config.yaml
n_layer: 16
d_model: 512
n_head: 4
n_kv_head: 4
head_dim: 128
d_mlp: 2048
vocab_size: 8454
activation: "silu"
norm: "rmsnorm"
norm_place: "pre"
norm_eps: 1e-06
positions: "rope"
rope_base: 10000.0
rope_fraction: 0.25
qk_norm: false
attn_scale: 0.0884
bias: "none"
tie_embeddings: true
parallel_block: false
init: "trunc"
init_std_qkv: 0.03
init_std_o: 0.03
init_std_up: 0.03
init_std_down: 0.0
optimizer: "muon_variant"
lr: 0.0131
beta1: 0.95
weight_decay: 0.013
lr_head: 0.00579
grad_clip: 2.0
warmup_steps: 200
schedule: "wsd"
decay_fraction: 1.0
decay_shape: "cos"
final_lr_fraction: 0.0
batch_tokens: 131072
seq_len: 1024
doc_mask: true
train_tokens: 766200000
steps: 5846
dataset: "wikipedia_en"
MLP neurons of a small language model. Each row is named by its layer, matrix (down: output weights) and neuron, and shows model dimensions 64-319. Each number is 128 + 24 x the weight over its row's rms, rounded and kept within 0 to 255. Numbers have three digits each.
After each neuron's rows, "fires before" lists the tokens most often just after its 100 highest values on Wikipedia text that the model never trained on. A number after a token or word is its count.

L13.down1352:152128123125114117143144142138153145092148119125121141106125147100144123159088169095114128106154162156097074115110097141106145115132141143116162141117113161095077100098084089054126140112111148172146107175145109102137093110123121103141143147095169143133112176092139159106140148110111135109129143157130126136131113152149169126114105134110146148140129094175121153162102133085120134117165156151115145135125146130099127126160107096106117175122120145101138135136125144149100147112146137102149128136143071134163113133117114128127120132151102094145125123153113161129144143113114110123120084149175141132114123112141161111142107168152150142156113104132123117129143105116150150118114111078119104122139118134164158093111083107145147166104111131147135125094152125122111124153089087
fires before: "," 76, " to" 4

L9.down1706:139150102162081158171121152168111165112198168137128125171124087147114179144158136109125132132077107104123166127131143096112126141114145125117142172104125102138101079136109123131157138107155134120111133148156103099128150130079070166132108138088138156125133184140151141137151151121143156136139119126134091104142102115109104126126126131128147129143144093082123129127099164151115135169114117130088106168112143127104146122175080140119087153114136175118177144144142165139073176124142139153138151137155091128094115130144116130156129121179125150123132121126104121141141109120104112105117166110129107118140153126137080190139107135136114131133082139175099109111103106119152128148123136104102133130127123117127102119091136129127149091133093087150100135118108149143087106111128147
fires before: " " 44, "," 6, ")" 4, " (" 4

L13.down2039:109128159097131117143152106107134121159154145128134095130102138157098146146089131109167117151131126126173135126130112157122119139136144137166079185113128102127098095120144145172088135147121127126127148162146085138120107112160087136144116088113106139123111118173127110144113086096103126132151127145141102077132092091117097142132150122122127115134120130160093106132157179138126107144150115110088122134136127165106163114113136123126137146147129155114140141111124138106146128152175164149092118126156134112150151154111103151160122129098119199134143151125125103100111149118126114160131141155108134157122097120124119108168098101090140074160107137102111146151126136137133109162091106134149101111133174136122083130142061126156160122161157146048111136136114141140127150109104180
fires before: " " 49, "000" 6

L13.down140:117126110098142137139131185083124136136156106137121150131141158168155137130120116145117127113159149099143115120145145122125143139146078087146129129126138145112127097147134157118134134125134130115144168124131124144067128184111137094089147130104123105088108150110154127178072165099069114116161163107118116088109102128123130144166146129162159148152162207151101161174092142101140137143116154140150128117145121137138147141140138176152156152143159133104110095097127126141122120114128147130098102145165107134095180151122094090082103134157110139166128088135095136147095174116087117164132101118108111118116115132138164119127120133148111141152141119160087106125134116116119126190112132144110134169091098125124085139092123105157119126115123184105142136128113102165137132143109124
fires before: "0" 24, "1" 14, "2" 13, "4" 8, "8" 6, "3" 6

L13.down616:105069149119129171148128147138110170130156121164158112122182100165132144143109124127119085081163137080119124109110162129130103161157134176081119163157128135095116125147134120111141141129129144082108100152180170176124140138093118152112120096121090146126122090152192125085144144116091159138204104093111116127140179114127104129173107127159097136094128147096130092151137099132099154151119131133134119103135123137142151126125111130130135139130139182123152110125140073124144104147149168122141093112132136082155124130126158109127133112079082125158144120127138147082150114099161126166085128139147105120116127124132109138133084076098133125129124149092104120160116123120139105131159087149110131138116154113083165121126100130158077113130119147175149159126098137117129105160084129
fires before: " |" 42, " (" 8, "\n" 6, "ing" 4, "\"" 4

L13.down1250:119157176146145149100139119121131106136137106110131112080126113131140097136127137126074092100102169105142074132106125157133163117162102122113123167103127147164113108129142132079155091141143140128127107143138118099077136144132099131136157100070169146138108092119119058121116140129154158112130145127112147119117096127109108105149081156100155064144128087119106085107164133097108096148113153128154119120126113105115125124132137096085115141123092149116105109122137134142122122158133132086164130105194166141173099125135147129112077151126114176144129153159144091136173152119104161114127147119138139162091148108143114073149142136151146124139096140147116141147136122137106126139098142159102096151111088155167126138128172151160163081136120117135123142149127099161148106086118088
fires before: "7" 12, "8" 12, "1" 12, "0" 12, "2" 10, "3" 9

L13.down1095:114136125120125078124136104137095138161149104121126126130141146142169143121120131113109158119119139162110109111088133123128094105115111123140133152095095127135127157130139139155097112149141118107127148126135140161149130122144112112204142112153174142149168169110114160164166087155110171111147129132201083099088146116121158136130147153136132155098098144091109089117127123129153110147123153184077147090134102144116139145145121176161161112151152134117085138139083160143100156127125146084094155120122126110108163111145144088101143160087130100142132152080107141102134119129136126153102140142122088121131069159147177127098144141180125170154169122158135107162185096140159122132107121142144157126112141147083143102160153125159136106128113162126180131121141120134094140098157058
fires before: "2" 25, "3" 11, " |" 9, "4" 5, "1" 5, "7" 4

L13.down832:140118095092148159126158124161146104188168138122096095104127119148114105100116122141122094111148126134109087104116112134116124169089118158089156138161135124119085151148123111131121122133116159138152109117124093140110093125138097139094135112111115114133141111120096120149132175128112114119138095100143130129162155134134119108124079111110077081114115084115119119167147126140102125097137123139129120161161150098107152119127143126137101149119125143113143108148151080150128127149088170134149134121082133118167127097150126105130106117122161114175178122141141140097152142127128108105084105087125138141100123098094121142133069147169111093118119106122149085139121120114128125152176157141163112107131130142098160112143123133132181148128166146135111147113108128121078160134145142
fires before: "," 67, "\n" 5

L9.down1587:099165139121107105096168107111113142142142108116132111124100123165125090155117102102176164104103139135154150099129117111118100098123135106143143123112136140158127103094125143130143117108126121110119140164120134185157114085137135123115167160102106153131136135090218154171147123088107130117130151146092100129119147156083148166179136118097113078112110139126130146113090106159146119138103124105120146156065138129146095102124142113088153137090174163131109117130121112109132127102112114122130123142177136209094112096116135140106121139117149134135113116122078127081185119100168110153145117128104120152117135096115133102080134142090129132126133116182159098132166136128145141133115149130118139172105115091101127104113093149116117145135098128162148118113152106130106087120118132
fires before: "==" 20, "In" 10, "The" 9, "===" 7, "He" 4

L13.down1454:110165123120170103113136113149148104108130110125151137121130143128132112114120133084161112108133121144111101133131093142168142168141077113097176126183136084138088136147158165089129137085140156117098119130126106114092126113119107097097108127106140171123091093119096092166150131101121150114133137118164102131104122121105150120147137127175151118166146140141143116110099118101111098117140141129111170071116147139141146117137096081127151139115155109117110076145147111135116121110150136118123078100179098086133106168108122121128123105201074164111135093130103123139105130157114152120135150111144125171134128129129117168111091172157151096156120132119127150155150125108141156144093098118118124145129160113133087138137117127157157140154069158153161135133114123171123088106120116
fires before: "0" 14, "5" 11, "9" 11, "3" 10, "8" 10, "7" 10

L13.down1897:088129143146101155134159131155141177127135146120134182119102086105136156157152119112168144128153157096098145102089099109120062145132154129132157142146106144106128105098132097128160131118165163099134130144130130111082097127129134115085134134120148169100155087160124145179137127120139101118116135121121116137097103115129069125171158108149155130104141148133127105148123075149122133138121140106118123092059111134141085116113119142109151166104104090153165187139151181094091127122132103139148157136153144117154122164166101118130161108148121139098124140121154115113181115078121126099123117155129114127162113159104131115145134097120151148062110122127141136127113164127141143178132087171118096070142144130151133157142146148114152120150093115137133120127145127142119123086157118
fires before: " " 42, " Votes" 5, "//" 5, "-" 4

L13.down631:138116103107140122102133118071166172144121105139132118112144187104120156186152153134082151121144120114139154105116122160139136132105138121169168137103143139115119135180113156149138121101135126152190116130138089105122127080124145146135143104112135156131104121114118179140126114189135167123097123100131103133162177137084123118131135164118156105116116114136095124125141170098153115137117140112103133110172120121123098133148146104112183111118141085125170136120166116148138129137160136117147081087120166130102099119082147141154116081167113142142131107149171120096155159147145110166118090102129112147159115072155122116125096095170132126137125123148116125127146114162105123110155103122167118127114148110148146111070122127133140081131101137151167108148127164127147123111108138
fires before: " " 66, " a" 5

L13.down274:200140131126121109138111168133145153119125151116154121109132063109099144099138138123140131136148122139142119132146150108121152122183141074139181157143114141137140129125101132124128112133140155155112125108141155118123104126147099156083128095133175134115125108113096122116081131117110137127138107133139141147084124131147174113123095101104104125136089090145101192128093094109084100115108123120104151094110105123113100103135110147145118145121119106114140160104094106133150120099119070128128142144158122154128099103078117106113115119145130106125094136137151166118082137097105136128106131080134137129132110139132117120109121115118108100154138099112085144120121124119160173155109194111197095103181133140123147106128114114130167112164150099127122123129132185115109124144142140
fires before: " |" 24, "." 12, " from" 10, " in" 7, "," 5

L13.down1782:118134132116141122121142121103150117156168121132133114090122107123147149147134121093117139155158148158141109159143133102099147130106160098101132143147105128090174137157138111164104122084142094092126125128156124105144185154067104116133094094140077138116123120131177124170126153090119091139128113140108113096106132163108168109147110133123119154126129138118129148190144135118127096109143164104153143106108129147154101117087134132142108101135107129094144134123121139126118154112095116131118122128104066126160145128125170138122162172131120163130095143096118104166119111144144192097109149140120105149167096152112132118121101126137129136153114164123129137124154111111110126099128107158083132133128117167108148099118136121135134100102129109144147134159116129133086133147142103
fires before: "0" 12, "8" 9, "7" 9, "6" 8, "5" 7, "2" 6

L9.down979:165150148123147136133148125110150129106145118048126125154111189129116131153142143159120166126120158130147151149134117137082135113132143139120107111189130123142146108125109124093138124152125123163136113163132145105161127128124115170135133105109157105158066152108134141181132127150108127147163153110115111169109141129091118110120138129114111082129151141182126115126121167150088120161131107114138117168135172136068144133114093116128143162120126158118134128139123113123118095105152146151153119145180134143160126102153117176142131148118138133132133142140156158125144155124149157170137133117157122090137151099114141146127105103121129115107131105129137131121148153125101134180089128127125103105145137106125089128101110177158131071140127167117144144121160139111152092125114123
fires before: " " 83, " −" 6, " ." 6

L13.down1301:093119134141149137105117149076125137139109095129124133115164144087118150159137127122123130134098127158073104107065146123126106116164108134111135131084110147127154118178112162174141076139121075133104139157090126138157147150117135161122073127120131134136138132164155125144108117105117175112106154135124151135139144129149139121158120112145117076095120099139089125126129148106124088169139106116168116089092134110147123156124103148114116135119112134118112108116153118112078154094115090093114144101144139100143140168158161113116129143124104083126131136081079109138106131127120158110092119115115130142106123133131122154138152066095105077121130144117125157104137149181179123134135164117129131136090102171135141136150129124118146152108140139172110143154137177091112109103116150
fires before: "0" 13, "4" 10, "9" 10, "5" 8, "2" 8, "8" 8

L13.down465:129119122157087131137146178149162128107113169131175138135156109092137132133125095136116110140106103143132120116144145106118133127123139108128102107111133110131135124128142128087151130157121112132109162141131142106078117130115124140123145126097126138153128123170127123058123073102112156159133135110140145108138147127147138162158105127065174068144143127086126122076128125116158126162159160125163128101112103161132161167125118143119149137108117114182096141113110139177140100082150083121088096111128116116157140127193172086159118120145119069138138141128138122125145133105153132164143084138127106134187121143185156126126077126105163117182140150088147121095156092135140139109098156101124141108129130137160133119140099106129124097150132152077176139072146145149093131106082134
fires before: "ing" 56, "ed" 5

L13.down1537:151151169130136148096111127102136117086105117142143181114114129141145128132115116150142129108166114126105131112157158136125132121179080101126169116173107116141133114125117119103121157127112093150137095112134154142164150103167131082106117111155153173078121144163134122149137100136136111113107176142176076107136181107163123138100141131120140153127109098165116161109110079139147130081151143141139104141153125114087127152163127140124162106126115101183109099109127169115113120151149122130121152152146118072138136139160115141142117163132091136146149160071134133140140133126121092139104105162119119127096118160090139123112106143126094090156115138126121137177109137122170132156108138075146136164199121068142086073139129132111130131139098108123124127152125138133159123156157133
fires before: "." 25, "," 16, ".\n\n" 13, " and" 6, " for" 4

L13.down1865:146156141146133109083127141105103149135203103122130117134133096139095154127119129143133139105139116102161126126116150119131136130158135159077111137151093129118093128114135126087168144137162123113109150122117105205104127124100106170175152099145115104172154113152146109119126127143135115143119124091091118182128150176136157142124128103121115125130124132079119065113179086143126103111130129121148140166121114132118122150160127110116140172140036142148122091160123126141111114116125092180149138133120139121092105145106147136091122089151146121113136098118142151126116173130121072126097123122099117109116153068127127154131128120114093108124108130123117091121119116144059090133164131138102089082135127158143117191113130118141120130093128119173156157114147110142130140140140104
fires before: "4" 15, "5" 13, "7" 12, "3" 10, "6" 10, "ing" 7

L9.down1980:133143169099118153128123119144109167124136136154147114134122109112127150135093143102164206138149115147139107126116121162124170107083112124121083181119138132154146128119142085127123108148066116097147087145158127134132151147146085101105150151101156156124143138112150155134162158171112147112136127119064144119146113117149158133072146163106164099065091149096136140090123147117155169157114106100096154130127131108171120127127152105127108095090119132118140154148106170142179106169096091132131136156149136124180084136114102163149099086107151132103073129117135124132121115113147101139121118141135100124123115142127163130104149116133131134146130101118111105126138112161143147165143110155104159132099132125154140099082132136084152096130065129135116108093135144122090146115121135
fires before: " " 24, "===" 10, "==" 10, "|" 8, "-" 4, "=" 4

L9.down180:142132143164078122129144127159094106129135137141159142112082099140127075091142150099128171144100103090112125088142112117114133121127096139091100164149111154103133167115105128103085082138072143150125113162105132145137101139095143116129171167118192114126163121114166180119124123120157110120115143114127136149095128125105136162149183124128145130105132132130102089156129148137128135103108167141114123138148122127133128071115101120075114153132158124110092158118162126136114127081117126117098138116157116133118118188142123140152119086104102111111133166137157092139152138109159098123121153180144123150120178134162118098166123167110138135136112114178096167137150137103099109095117124136165165126099121129097097117161105120127151136154143169168152144139109099142119139165125131
fires before: "==" 23, "The" 10, "In" 8, "===" 5, "F" 5

L13.down477:124115167096148130109118109102149096134135182126183074117133158182144108118114109147147132115136138122174130127112142076100159155144110129156127130141127125101126146166146114161135121135134163153122126148104139113108145122165156109143126150110058133117128124122114121106135105109103129128103115130098099132143162130136167112121130142136114136148097101157127133138109120102133105140124116154125125115131165110156125115147101108134106143085089136129125173133136169135102141130167140170133134090153095128125058132108126088160153160155110097119144120143115165110125134138140142101120187156118147174100126148110129140129065145071149123143105150146075135120092124098126128150135105118134143171108067153155118130182141092173096145140066144170119121146120065161128086109131146
fires before: "1" 20, "0" 18, " |" 15, ";" 9, "3" 8, "2" 6